config.yaml
num_hidden_layers: 8
hidden_size: 640
num_attention_heads: 10
num_key_value_heads: 10
head_dim: 64
intermediate_size: 2560
vocab_size: 8192
hidden_act: "tanh_gelu"
norm: "layernorm"
norm_place: "pre"
norm_eps: 1e-06
positions: "learned"
qk_norm: false
attn_scale: 0.125
bias: "all"
tie_word_embeddings: true
parallel_block: false
init: "normal"
init_std_qkv: 0.0179
init_std_o: 0.00449
init_std_up: 0.0179
init_std_down: 0.00449
optimizer: "adam_variant"
learning_rate: 0.00063
beta1: 0.9
beta2: 0.95
weight_decay: 0.33
lr_head: 0.00702
max_grad_norm: 2.0
warmup_steps: 312
schedule: "cos"
final_lr_fraction: 0.0
batch_tokens: 131072
max_seq_len: 1024
doc_mask: true
train_tokens: 900600000
max_steps: 6872
dataset: "wikipedia_en"
MLP neurons of a small language model. Each row is named by its layer, matrix (up: input weights) and neuron, and shows model dimensions 261-324. Each number is 128 + 32 x the weight over its row's rms, rounded and kept within 0 to 255.
A block is one neuron, or neurons of one layer that tend to fire together. After each block is what it responds to, as a language model described it from the Wikipedia text at the highest values.

L5.up206 [137  95 104  97 107 122 103 131  84 153 203 110  81 178 170  82 115 132  80 141 199 105  90 139 144 119 112 127 104  90 132 135 175 128 104 112 133  62 109  77 145 174 127  88 110 149 157 148 134 179 141  99 130 130 149 116  37 132 115  69  97 133 186 133]
L5.up295 [140 156  78 167 107 159 145  95 122 164 182 104 132 110 135 119 108  92 140 135 118  72 185 127  84 167 148 157 143 118 182 135 129  78 119 147 195 193 145  82 123 149 158 167 113  34  77 137 113 153 157 152 114  93 138 143  98 151 173 115 131 114 117 150]
L5.up364 [189 114 124 148  99 129  95  60 100 167 167  19 152  91 143 129  70 145 115 177 175 101 161 112 111  89 160  84  59  99 164 156 115 143 162 128 136 105 160 153 147 148 123 144 119 143 149 122 175 152 126 145 130 125 149 145 120 176 132 131 139 122 169 102]
L5.up469 [138  98 136 122 134  98  96 166 158 149 143  13 132 103 136 118 154 120  92  89 178 140 148 118  99  94 144  64 148  98  95 134 137 110 114  75 117 104 124 114 167 158 119 116 128 165 154  77 145 148 119  83 127 143 133 110 117 136 199 123 172 158 142 201]
L5.up557 [155 112 116 160 115 118  81 109 112 132 141 122 155 131 122 180 134 147  98  81 156  98 129 135 126 129 141 106 139 153  59 156 173 122  95 124  88 213 113 100 142 163 147 109 177  98 159 126 127  89  78  97 153 174 130  97  88 131  83 123 131  95 109 146]
L5.up738 [145  74  79 197  69 161  62 135 129 135 119 195 105 130 153 150 121 174  88 100 148 114  97 116 123 144 104 146 134  91 155 107 205 146 151 117 120 131 137  95 126 101 147 187 114  73 122 113 167 134 135  90 102 124 128 171 125 154 113  70 132 162  86 112]
L5.up757 [144 113 114 150  77 102 137 102  88 174 103 141 157 117 168 134 189  95 137 170 164  90 130 132 142 117  99 103 111 151 132 132 109  72 106 141 108  99  79 152 165 129 138 150 153  92 107 179 103 113 137 155 105 136  80 140  47 148 114 130 182  90 162 160]
L5.up839 [174 160 123 213  84 143 114 158 157 138 211 104 141 144  69 102 133 150 139 118 191  86  70 108 106 120 122 122 149 133 112 142 126 122 133  99 106 139 151  87 172 140 180 134  73  76 126 181 186 164 141 131 106 138 122 134  78 121  63 107 163 126 129 172]
L5.up1360 [138  75 170 184 125 124 118 161  90 126  97 110  73 136 131 115 119 123 189 135 174 135  96 142  81 114 142 143 176  95 121 132 158 206 146 106  96 123  82 132 136 120 155 142 118 144  80 200 112 154 160 174 119  97 131 145 121 120 136  73 177 170 118 155]
L5.up1542 [156 141  80 130 133 131 162 149 145 134 111 114 179 115 114 139 142 115 101 104 113  87 113 132 128 105  97 129 152 123 124 154 143  57 178 134 175  60  55  92 121  96 166 143  78 107 155 130 156 175 170  78 132 178 129 100 113 160 141 112 156 133 168 109]
L5.up1591 [132 138 113 151 136 141 148 120 118 150 165 131  93 106 150 108 138 128  90 163 162  91 163 169  88 117 127 109 162 125 161 187 152 131  83 111 115 105  97  98 130 169 117 170 120 140 151 101  96 140 159 111 206 131 143 125 117 133 195 153 194  97 203  99]
L5.up1607 [136 147 130 171 139 162 144 135 130 116 125  90 134 146 151 126  77 147 108 157 165  99  67 147 111  76  96  85 109  98 108 101 147 100 142  99 156 161 158 111 152 124 159  90 113 121 126 139 167 187 136  98 139 140  84 144 110  91 117 117 170 113 144 111]
L5.up1797 [131 160 141 184 139 117 128 111 182 137 107 132 144 175 144 100  60 195 167  91 129  63 128 124  89 159 144  89 121 116 123  92 124  78 133 168 121 143  77  58 109 113 131 101 105 166 143 137 162 155 122 171  73  75  98 152 116 157  44 148 176 142 128 110]
L5.up1994 [137 178 170 151 140 173 157 150 117 130 123 108 104 120 113 144 161 150 126 146 149 111 136 144 118  97  50 127 190  92  97 167 185 141 128 176 147 145  65  92 143 135 168 121 140 103 134 169 106 124  94 127  77 161 180 107 121 131 149  94 140 180 120 135]
L5.up2157 [192 102 106 156 143 138 100 142  63  93 118 111 150 120 134 142  88  71 152 163  99 153 112  72  87 126  72 158 118  62 122 143 139 130 158  87 168 156  71 143 147 170 121 178 124 107  98 218 163 122  96 215  99  97 145 114 103 162 120 126 118 127 146 157]
L5.up2465 [142 160 162 180  86 149 114 134  69 128 168  90 111 151 215  99 134 102 116  95 154  70 136 126 187 128  66 132  97 119 150 107 209 175  88 108  94 144 140 142  99 164 153 123 109 126 162 166 107 150 113 150 156 187 105 126  49  82 160 112 187 105 122  89]
Surname first fragments

L2.up712 [ 91 128 166  94 138 157 154 138 120 109  96  80 131 169 148 115 182 160 144 137 147 141 154 109  93 127 150  96 157  87 134 160 163 108 105 155  97 152 143 117 131 105 180 140 132  66  94 171 155 148 124 118 104  73  58  85 120 169 144 183 112  59 159 120]
Capitalized word-initial fragments

L4.up1000 [131 147 183 158 155 162 163 105 118 107 107 121 108 184 163 145 154 111  98 107 162 138 154 141 108  81  80 159 159 151 132 109 154 217 147 115 147 103  90 150  92 162 108  97 156  39  95 131 161 111 163 156  91 152 193  99  89 160  77  98 126 149 131 120]
L4.up1236 [146 120 112 113 127 139  75 152  93 107 136 140 136  84 157 147 136 151  98 148 167  76 157 148 136  57 103 178  87  99 102 124 174 132 128 121 180  40 170 117 130 101 146 131 134 112 107 146 162 144 137 157 129 139 113  82 100 119 138 113 188 106 150 109]
L4.up1241 [172 131 144  89 154 150  86 121 124 154 162 129 164  58 161 160 133 159 156 146 189 138  76 171 119  80  99 178  91 103 119 188 127 116 136  64 145 119  99  83 112 149 138 146 109  80 149 140 160 153 161 188 106 123 157  88 123 116 136  74 175 114 102 111]
L4.up2139 [120 133 128 166 189 148  82 115 129 190 117 113 127 142 197 134  72 167 148 119 124  87  99  89  93 118 114  99 131  64 138  72 100 120 121  79 165 123 141 103 128 128 142 114 188 109 107 146 157 114 152 196 139 150 138 111  95 106 121  98 174 134 130  86]
Surname or initial after first name

L4.up195 [163 142 164 125 132 154 107 156 103  97 140 137 124  80 134 133 151 163 166 132 109 114 163 119  72 131 137 141 129 193 102 150 142 190 190 165 138 212 119 164 130 188 136  88 118  92  75 127 206  94 114 167 140  92 153 146 165 162 199 111 136 226 188 130]
L4.up1453 [151 127  83 141  86  95 135  76 183 164 108 144 121 177 125 181  98 182 105 108 144  63 140  87 153 184  51 159 149 126  87 194 173 127 118 133 123 184 136 118 191 129 126 135 107  85  89 192 205 113 141 110  69 116 158 110  71  49 152  75 172 128 149 130]
L4.up2124 [118 135 132 169 138 173 131 102 158 120  95 159  97 109 138 150 112 133 144 136 134 145 138 105 107 147  93 142 139 157 163 145 153  97  98 153 150 139  97 170 175  88 118 190 151 112  78 111 105 153 154 114 112 152 192 147 121 108  66 126 137 225  76 182]
L4.up2467 [198 117 151 171 116 139 102  95 158 136  80 148 104 118 173 142  94 196 141 212 118 119 109 153 107 194  96 205 141 143 120 149 146 124 142 144 160 161 145 149 110  88 129 131 125  84  71 125 119 143 133  84 134 162 173 156 176 130 182  74 125 201 118  70]
Copula and auxiliary verbs

L2.up404 [124 114 165 130 112 159 110 120  88 122  96 142 146 108 173 132 133 167  87 136 143  67 156 134 137  89 138 130 136 138 171 168 134 109 105 133 141 141 125  81 164 135 143 168 122  86  78 123 124 131 139  67 121 131 141 133 121 178 118 154 150 137 189 125]
Biography role predicate

L5.up269 [147 159 121 143 123 128 137 154 174 146 103 124 120 146 131  95 168 135 109 109  78 122 111 135 100 189  81 149  70 150 146 171 111 181  95  91 112 147  89 105 106  95 112 118 153 100  83 155 161 102  96 127 145 128 210 120  92 153 152 125 118 131 111 110]
L5.up394 [ 87  97 148 115 122 147 129 123 111 100 137 147 117 185 179 151 236 165 106  69 125 136 180 125 127 121 120  92 177 137 111 188 198 195 126 156 201  47 150 132 166 102 141 169 193  82  77 129 199 140 116 143  90 149 114 126  91 125 156 145 115 102 124 104]
L5.up512 [ 56  99 124 104 135 122 102 183 134 143 133 121 127 112 170 185  97 105 152 114 172  81 135 119 141 138  97 157 141 151 132 226 103 123 139 186  84 115 100 130 196  80  71 104 205  68 108 192 138 167 147 119 126 123 108 153  77  65 121  93 174 160 114 121]
L5.up576 [140 132  97 122  70 162  72 142 146 182 109 143  95 186 190 155 106 145 139 158 165 101 141 106  69 146  92 169 123 149 136 157 123  88 162  88 158  93 196 150 132 104 139  51 109 101 132 182 120  75 178 151 135 161 174  91 142 122 184 153 164 133 180  87]
L5.up687 [119  92 128 124 125 106 111 164 159 178 108 128 119 114 127 129 152 228 138 169 116 134 113 118 117 122  63 190 119 193 156 109 178 171 128 115 125 152 156 176 122 112 122 126 103  99 120 111 151  87 123 105 123 157 198 185 160 103  97  75 199  99 114 113]
L5.up699 [183 123 162 130  96 103 137 113 120 118 167 136 142 121 141 130 154 132 139 141 130 148 104  91 187 100  74 120 171 126 151 180 102 129  99 139 120 127 149 130 196 114 136 128  97  89 123 157 156 150 226  76 160 147 122 155 126  61 137  73 130 126 143 189]
L5.up718 [201 126 122 132  97 168 130 178  86 188 179 153  98 160 180 174  87 150  63 145 163  94 142 112  93 132 157 161 145 161 160 138 125 118 108 126  96 152 114 237 138 130  86 151  85 139 121 190 130 161  89 105 150 174 176  89 137 116 138 154 132 112 131 103]
L5.up981 [134  89  75 164 168 109 154 101  81 186  96 122 146 139 171 129 115 141 122 111  78  91 209  76 152 118 148 150 114 131 127 141 123  61 114 134 141 178 140 148 111 108 139 129 147  58 119 133 123 158 159 177  52 106 123 160  91 170 151 116 116 127 148 137]
L5.up1091 [147 159 136 105 149 192 152 118 156 112 149  71  80 132 173  94 193  84  97 139 135 164 160 118 178 145 102 103 122 181 124 137 139  95 125 117  86 112 127 175 185 117 108 119 100 140  69 152 156  90 190 137 116 102 162 108 130  61 127  92 140 178 171 147]
L5.up1104 [116 165 110 140 126 134 211 120 128 150 100  84 113  82 136  75 113 138 138 137 194 116 178 124 168 124  78 147 134 167 137 120 163  78 156 154 128 145 165 141 120  93 151 128  91  83 113 178 162 151 118 131  81  94  86  85 121  92 163 107 125 101 146 109]
L5.up1973 [159 198 173  84  91 168 158  94 100 141 129 126  90 113 140 180 183  96 122 111 174 125 159 124  92 130 132 105 101  94 133 131 144 145 158 111 158 103  46 200 112  36 115 106 141 138 138 104  88 117 175 134 126 151 106 132 110  73 119 148 182 138 179 117]
L5.up2324 [ 81 132  30 156 140 160 146 129 170 152  88 103 153 164 167 175 150 149 158 167 168 125 114 112  97 202 141 109 161 153 151 123 186 134  66 130  88 170 171 110 139 102 124 118 101 174 122 153 173 167 146 115  88  95 150  93  90  83  93 116 119 128 121 175]
L5.up2332 [110 145 108  90 112 170 175 127 155  93 133 124 140 133 189  77 163 155 128 153  96 138 156 101 108 150 109 103  89 171 149 167 147 181 140 139  99  74  91 116 109 117 122 111 101 148 102 132 187 121 200  79 101 147 176  98  98 109 110 135 188 131 118 136]
L5.up2382 [122 124 110 183  73 176  94 116 100 148  86 137 100 140 125 134 114 177 112 105 122 123 149  71 131 160 124 148 158 142 216 153 124 156 124 124 124 139 136 135 151 126 132 133 149 106 150 139 125 113 194 101  47 135 165  90 131  68 156 150 111 113  78 174]
L5.up2404 [163 128  50 132  65 155 132 138  98 118  74 142 100 137 156 104 138 145 122 103 119  54 125 137 113 176 125 173 143 179 181 103 170 114 148  86 118 144 136 171 141  86  92 160 131 128 148 160 150 151 140 116  96 164 112 152  65 102 157 125 118 169 111 187]
L5.up2517 [165 186 112 147 145 157 135  84 127 127 137 143 135  71 192 114 191 137 130 190 136 100 129 114 172  93  73 155 124 137 118 103 151 127  98 106 152 143 115 206 168 103 137 157  61  29 171 132 142 110 203 126  96 134 173 125 154  97 160 122 136 150  85 127]
Lead-in to role titles